Weights of a small GPT-style language model, trained from scratch on English Wikipedia: 4 heads of 64, LayerNorm before each block.
MLP neurons of a small language model. Each row is named by its layer, matrix (up: input weights) and neuron, and shows model dimensions 0-127. Each number is 128 + 24 x the weight over its row's rms, rounded and kept within 0 to 255. Numbers have three digits each.
A block is one neuron, or neurons of one layer that tend to fire together. After each block is what it responds to, as a language model described it from the Wikipedia text at the highest values.

L8.up1150:128119152138180156136112087162065145086118136090122118137141138118117139140182105109158135137156152146170146128092140155171103153115140153111136152110145138129144089141114194183139144115122126145147129123106124124125133163145137117107115096144156132125109110124093129112112153118168149127121143125148127094138144103190082135109112104105088155120124145142117115124124131108095138109107
L8.up1170:083121131131124129174162118143092100105130130150112077103157136094120121131121075100207126088102151160162171140131137098141137102111119152140155149078155143167107080135132119110118143130112161131139117136097086136132123176126150123165136086106139141174110111115111170092110135138138125139139126170119127135172135139161139145101114122144086129126119164121092131121124133167107124120153
L8.up1216:132167134143159121112145110112122120137120125157165099129133122124158142127119125128111132137126135187113094134095151124128105134146105110144120109160153132131131115166112100130121140130112159121128108165128123121109130137181132082159174111128114198121106149129136162098092175114098144146141112113108173143119122129127152110135142130091137105108104123133104106141104108074113126135118
L8.up1413:160140141116136123158076113144140111145175132118116095107157150100129159136106143120107123124146180115166124126134109140118090086146125146133092133151121079157127145137132126159173147155158173162122111110130149100120148067099165145147100126147148117100123118096147098044119144137144121114107108134118137136131145124142100131151136122090130119113124133104155150129121128105096116122165
Description: Word-final suffix completions

L3.up131:186148149135165139127132142125109133119121153115139154146122186089190110161132135132172098128089133170173178103115110092110150128097081099118110125124122125139148090146127115077086090098111150191106126134098145110138157098116153122079158138095137143091143123091114138165130116128143151150134140130102139112119117120106119124147130132108126152196104102085111108081107151123160118090122
L3.up179:105139122119123147131124094147103093150084118157090121142119130147152128117113125084168137123118154116134129152098103116115139111133088131099163130087112122132125153129102147156040152093128129159107111149165135139105135118107169120171139123102146123143163165122125133128126096120129140144144154133104101123137171122126126132143118147119143150168069110080129115088143134127121166113104
L3.up258:114158063151159128188116132101116141124155159152119119151092098139143155157111135110116087143120114143136133154095156164108091115104128177144156131107157070133116135085105146133104099084183108096157119091138127069131151121112147132079143147121135138142112087119150151155173141097120109121134104157114148146142114125150094112110123154153117137143116163133112171177162117177144125119070
L3.up428:115151129119142118103120107134157129115164118128113153140097116123171124071162090123131107100129142131137170134173100087161110120106139178149120153095098099147067099125090114101112084139166116119104125147156136109081155130134103130139152164126125140145140115131155129163150159123109142168119133156151164147136139058090093163131150150154145145074161103143135127150143122155151125130130
L3.up542:101139134150138117128091142170091085088117157136101123143146153090138124117136083102156161119152143142132142129129142124106109104161150141157156138127121087111179104116164152124109165168129161144133107131120148077131130116118125128097095147088106143117160108125092167156098114132146155139150166111142151166104153123145150151118123111111138147106081140083117161098126109068109130146114
L3.up661:118166124151107095109152200125101093138124154121137131151077113102140174130151129160167131120128160110158159098114148137137131080148120095109093110145094166103107118146127121113168152126127138124129195159166102151140145099130144128138136125145107095108115110105149154151114134093141161106132086187117128119132153141153162147096134118119129152162127134101119130137120123107151111125135
L3.up681:121124117109108110130152098095155125079120155144116114125131126140137093133130166136127151194124125152110145102104118135112149143080147110120087144109140107116151177120154141107091119120139117152135115144105120127093100163117127158120118155112087115108134122120152127148115093135163147075130149133118140122115143107142141136106058126144119117129102115156071113115123127156117136108144
L3.up801:130152123129141109130132149091096104096140130117114100124071110130157172157139103134103084113115107129097149153102140131174120124112080103100167142143148144123154143075147111117118087101119123114132090148123124137130111162159138151142131135111105093096129132154142144167144131111127140119161158148089156147098173116143113125132132152092165124138137092091128135137100160152161115078123
L3.up803:137143137116092144113096146094081120102104145071135097137139104118145131145122091117080072115108162123131143112090103111189115116184137066123122133139166108109082123077093160133141119143122105143122131132090109132187133192065149175141137136104156112145118105146137103163116135107127119185104145141152098158129116116071117129128154108127144104167118133168142175118104117101100138109116
L3.up1043:139169146112108146128113113126133126108142121128127141141139129146146189140122125092151131106113157122122139142112137144147115104111149113134087168110138112105140148113135160153109113150104127117166119157129140125117134106108130185108148085084100201153089153139105078154152131178096089104121097119123117153157139126109151095111119119124123164129108103123129125108121143102128125127108
L3.up1072:164140137074112169150108100107101131113103147156116165160103164143144104144117082137145122141151161092140156129139134136122164074135074124078145143111118138104142105110109128180094126139113116118109136127147141123128121116084147139106157109125110093111139153132099166127147112119117125143130130167153136073126158122104132144121114087104119111121122109114153097063149161128139151112112
L3.up1077:143152155102128132122115117095093130101098126152106131127146163080144108125097119125184106156109146104125169136115131141133168110116087143099102131104115126115154136129127150122105155116089139131115128157172184093142095131088138123149129101107100094072141144148117164151140106062145137115145122147117128104141150115133130131108132132129142103133116094103145136104124148124101141083107
L3.up1124:128131102136129106132145127117095131143162093143143128121078127121160119170146128126114126095126107088166131157121117110127132142124115141131110094141124127118156114138129103105118128144100145103164113167090114118137111138137141139104090113123086133126086119137078178161120152104168136110122080186127100131133107107152080125109120136122147166176150121098104151128117156170102152163080
L3.up1209:116125115082138140111157111130140094126094152162092134165121173089139088155098126139161137172146123132178175126074106132119158102122117107098140137096128114151155124086122161107082173148095124177116106139175118101115122129127141128121115109099121103106126153106120158141103121107152156129131179132155165110107118112126134175120101109117122158126132128082094156106124138123137134109135
L3.up1212:105138120086125120136113136115136091091095104148080143141129129092100132169111140154172075143115171138133171121129094119131142118133068142099104116124138132116163156106100127133102142110131076106100123190151123069162096121090157090140101106096128080067131136136101122133120127086142114100124144168143137142165157141146140110134155146126140129133116112130115118094122130119145151134147
L3.up1461:120130055108102179115116138126131166100107118132120107139137126141143130151144163121112139133086146127113099106134154130108151110111084076097165154117141158105140148103127110124147118137138151106106141126136140080107111153092123150163089091153166133099137121149085132095103074119138132095139104147118129157142162105124114117110161134147136108103095117109127119094139148144104144121148
Description: First-name endings

L3.up75:129144139152077148106131139153102174146110074116103151102110142120141124109182123152126162134114163138111101102127105109118111101125158150138125134111152116144083083142195152152097156151133117159137135124139137115118128102116102098132111156155127110145123144126118101131091181117117103139113132122133092128150132120118133095101090157122115125116162087126096127123115072102083157108133
L3.up124:109105133142113173146141086120132208084116116101133133141113090168143117143124133108127078123045123114154099122137120127083100129172102146114142133135111150129156170166155144146130126107139127117169136134117141176139128093176130113104099163128162168080120104143141116150147155162133110112111127125161115093129109107101171122128093130104174067090091116145127132120136115111107124140114
L3.up192:111107141107084140110095096148121207131139153101115144123134134141113138151176089112143129140127130128129169096150124117134094120093127150130126132144159112088145110057076170156138077164157140149076121122114166168163145121128152126154136120100103151130158113124142133091118166139105110124117134124116154083163125134150135147065132118106100116134140147126095089128104143154108138135095
L3.up316:131098131141147150126128178155102126111135076114110117089125122103099082138137156169122165129124085159124173124102107117118092172133120161097113134159172115145133134137109170153111132105184156137124135154139157101042087141125123157127064114126125088112128140117142150133105144134130096147088167144124106147143128112156138164123127154140093143129104122149091153148108100122110140140139
L3.up353:101110085094101118109112102124118139147126112125127106142140141085146092159110130137129135136156171108155154137131117100145107128096091086125097115145131129115126136124097139154134122127124151090168120140141130131139122114080113125128165103136096138161131167104178093148143125122140155117136121108131132096167162103111075142151149103093108125110109137123092091117094144091166135149105
L3.up400:157164133121159133147114166112145117129173109135132152113086123131107121152118137155133092119104106176141121081095108135113138146120119167152141123161125150078123110110162169178095134149138135161162067109177109129093148109119136116139130120106124126125090104085166142132140162134176098089140133092130152156145129101130123111092131109139140106106098176174142124110123103138108119126133
L3.up513:156127144145124119138152108083141136146117083117122172132142128138150147106103128142118131100148116116116121137135137148135155121134134110108162142162155099136105112145149219158149097121173110124142081123155134129164148085148085132106125117130112111191112141132168131108136149161107117096126177102153153117103138109158153140121125089128098160145119133200140129174113129159113139147123
L3.up515:130126132123137131110091117142134163132138127148175116104084134177120092152138134144173150141104092130120124072139115159140153117169099138130086084151102162148116075152130143136103114101102075127183140122108109109124109139144114120133098142107163152164106128112180101120155095118117158147119104140147119106135126072149114154103154135133134121107137157141136127125120169134164100184095
L3.up590:150113130109136138130116146165122119109139129120105131110119125091121159151117143121106168168119112098123109135116110144107166111110126125109055077127128117102089156120060123130142120131145127149131105107132187148143138128135167140137144159135099118113153135126167168139093147148124096077141099130104140102117153091132120091070139123109168123087135135122159102108133135158125129124124
L3.up688:130097142126179122135115132126094129124131172149102124135123118109135123196118147139136135134155141119158116067095137214140144139112131125154127135134093139103133061104124088142167141119116142141164072143122157159148143137128125112140135154122122092125140134140157134127144133096111108138150143138127129107141120104160137152151142099097109095156133140135169113101079122063123153163098
L3.up843:159090112155166148111080115141082188115113140129146105135115118164156149118151091158137102138130115144141118137137110100147077124155139168120119114110149139132130104140107107131128104142135133117190107131119131098123162090175128161166138096097123127134119146149162106133109147138090158130144138152169153102118138160127097091127117100137107119150121146128121118111087106156093102146134
L3.up889:126116147122128103129100144147143135166131134164134112123099087113097136144086120142148107101156151105102100166101129130139122131092142130143130168132086150123139139133096110099109124099164128123129088108095112139157102112145124143147137139102119120153132092112121153149109146117143147170159095116148143131142112116156160125136183087174172131090132118093117111106089065132110159140129
L3.up1100:136137089126134114148107107117141127084107156117145109120117097114109150095143112129138129140085137131147070123083105121147135142127152088156150188171118121085159103126095172129169116070149143150134088111109141140130123101129101136137145108064119108139160105137140124166091116096116159125119148098143151116105149104136139087148121169099179135137159138130107123098128126121083170131156
L3.up1144:104127120102141079150111102069105109109179127096140161099145127146104126127076187096166123147129137129169124102117126134150149151124126166107139140107134136077119119136133141159134107135146169118141153143151130148135138122109114114133152167099129156163117126111114122140151108162126142121124121110147112169144123124149124146113115124126121146143111141111145168123124133080154076142092
L3.up1229:127126123164081143139115138138108147118124163152175095111147132149074162099154162146126156147097138167105107083071128122163123132113167178111146125147113119085131148129119108165122097142156095137140111168148165118168115118139130140136083125104139128107090126112130112067083143096135168141130140094172149153128167131132064108124130141142137102098164143098143155135118119150099140128156
L3.up1444:122108136149142113093166114096093157155131137113148135102172123144159102136100146136155115149158165167148178115118124140088136106126117190131163083108114089107140114113158102080130146115115135169127122141143110112102163104101130114146096125120180127125131111127162157126109139153129168144149121172122155127182134131128167135087106132102111127104137115154151090123111145137146144135125
Description: Passive participle endings

L8.up339:135158096130108136115136149100080118098155111099149119077143143126095105163134099134178169085159114112130089114122103088124102151112126140077137120102142126116109136131116121111106151152091142154165173109125137101119139129147104132167117142093113116059111116164138105163161138115115129137133107135119179111120090170121146130124148152166157142142099133135122144094095145127146122128127
L8.up626:128099115122092139138120120143111119124118115136137117163123165096098130101109156138133137154118143149101150144128096150122132105133143148155113097122123119103144153114157137115124106128110144127102123144147125076154151145074143121147098138133143075138151145103095149130142128113148144121095098127213130095106092149110179208132095081150174070104089136125116149130143122174103143095116
L8.up1258:168056114138088103137115131089111134136140157125098100078101160112104100168126113138118154091140157144144132151155158152125099104153116127094122150093157149108083102098118134108114150110150132170117118130143121073112137130100139178168126149105171129135067143141131114120175124108123109123136140134172120119137136122137123120122093163140123102125093124110129129115078125091148137081092
L8.up1349:122100112129125142118119100118093118102115131171149099108104161071124136150123146157120138152193156121166171117095131157111103098148126110146128122109150112142118149088135134134113148089142081130090152146109109104109142107111119177123118063129124106129161135090162164161125139149136118129116146125165169091130100120101105177165131144110144156136137137131105118122166114130139147101137
Description: First-name ending pieces

L10.up943:166124096134135134126112102085136165169110118137143128132094144084112107108170158124105133098110141134161138113137153139051169107195096141131116108104126127145138135131130089125168091149124126115140125113115144107204112173105127132132133106121142124124117139125093098155141141078137177125142112103112119107091133129120118117162137194123186124147154110120154156119065067131111097108112
Description: Inside personal names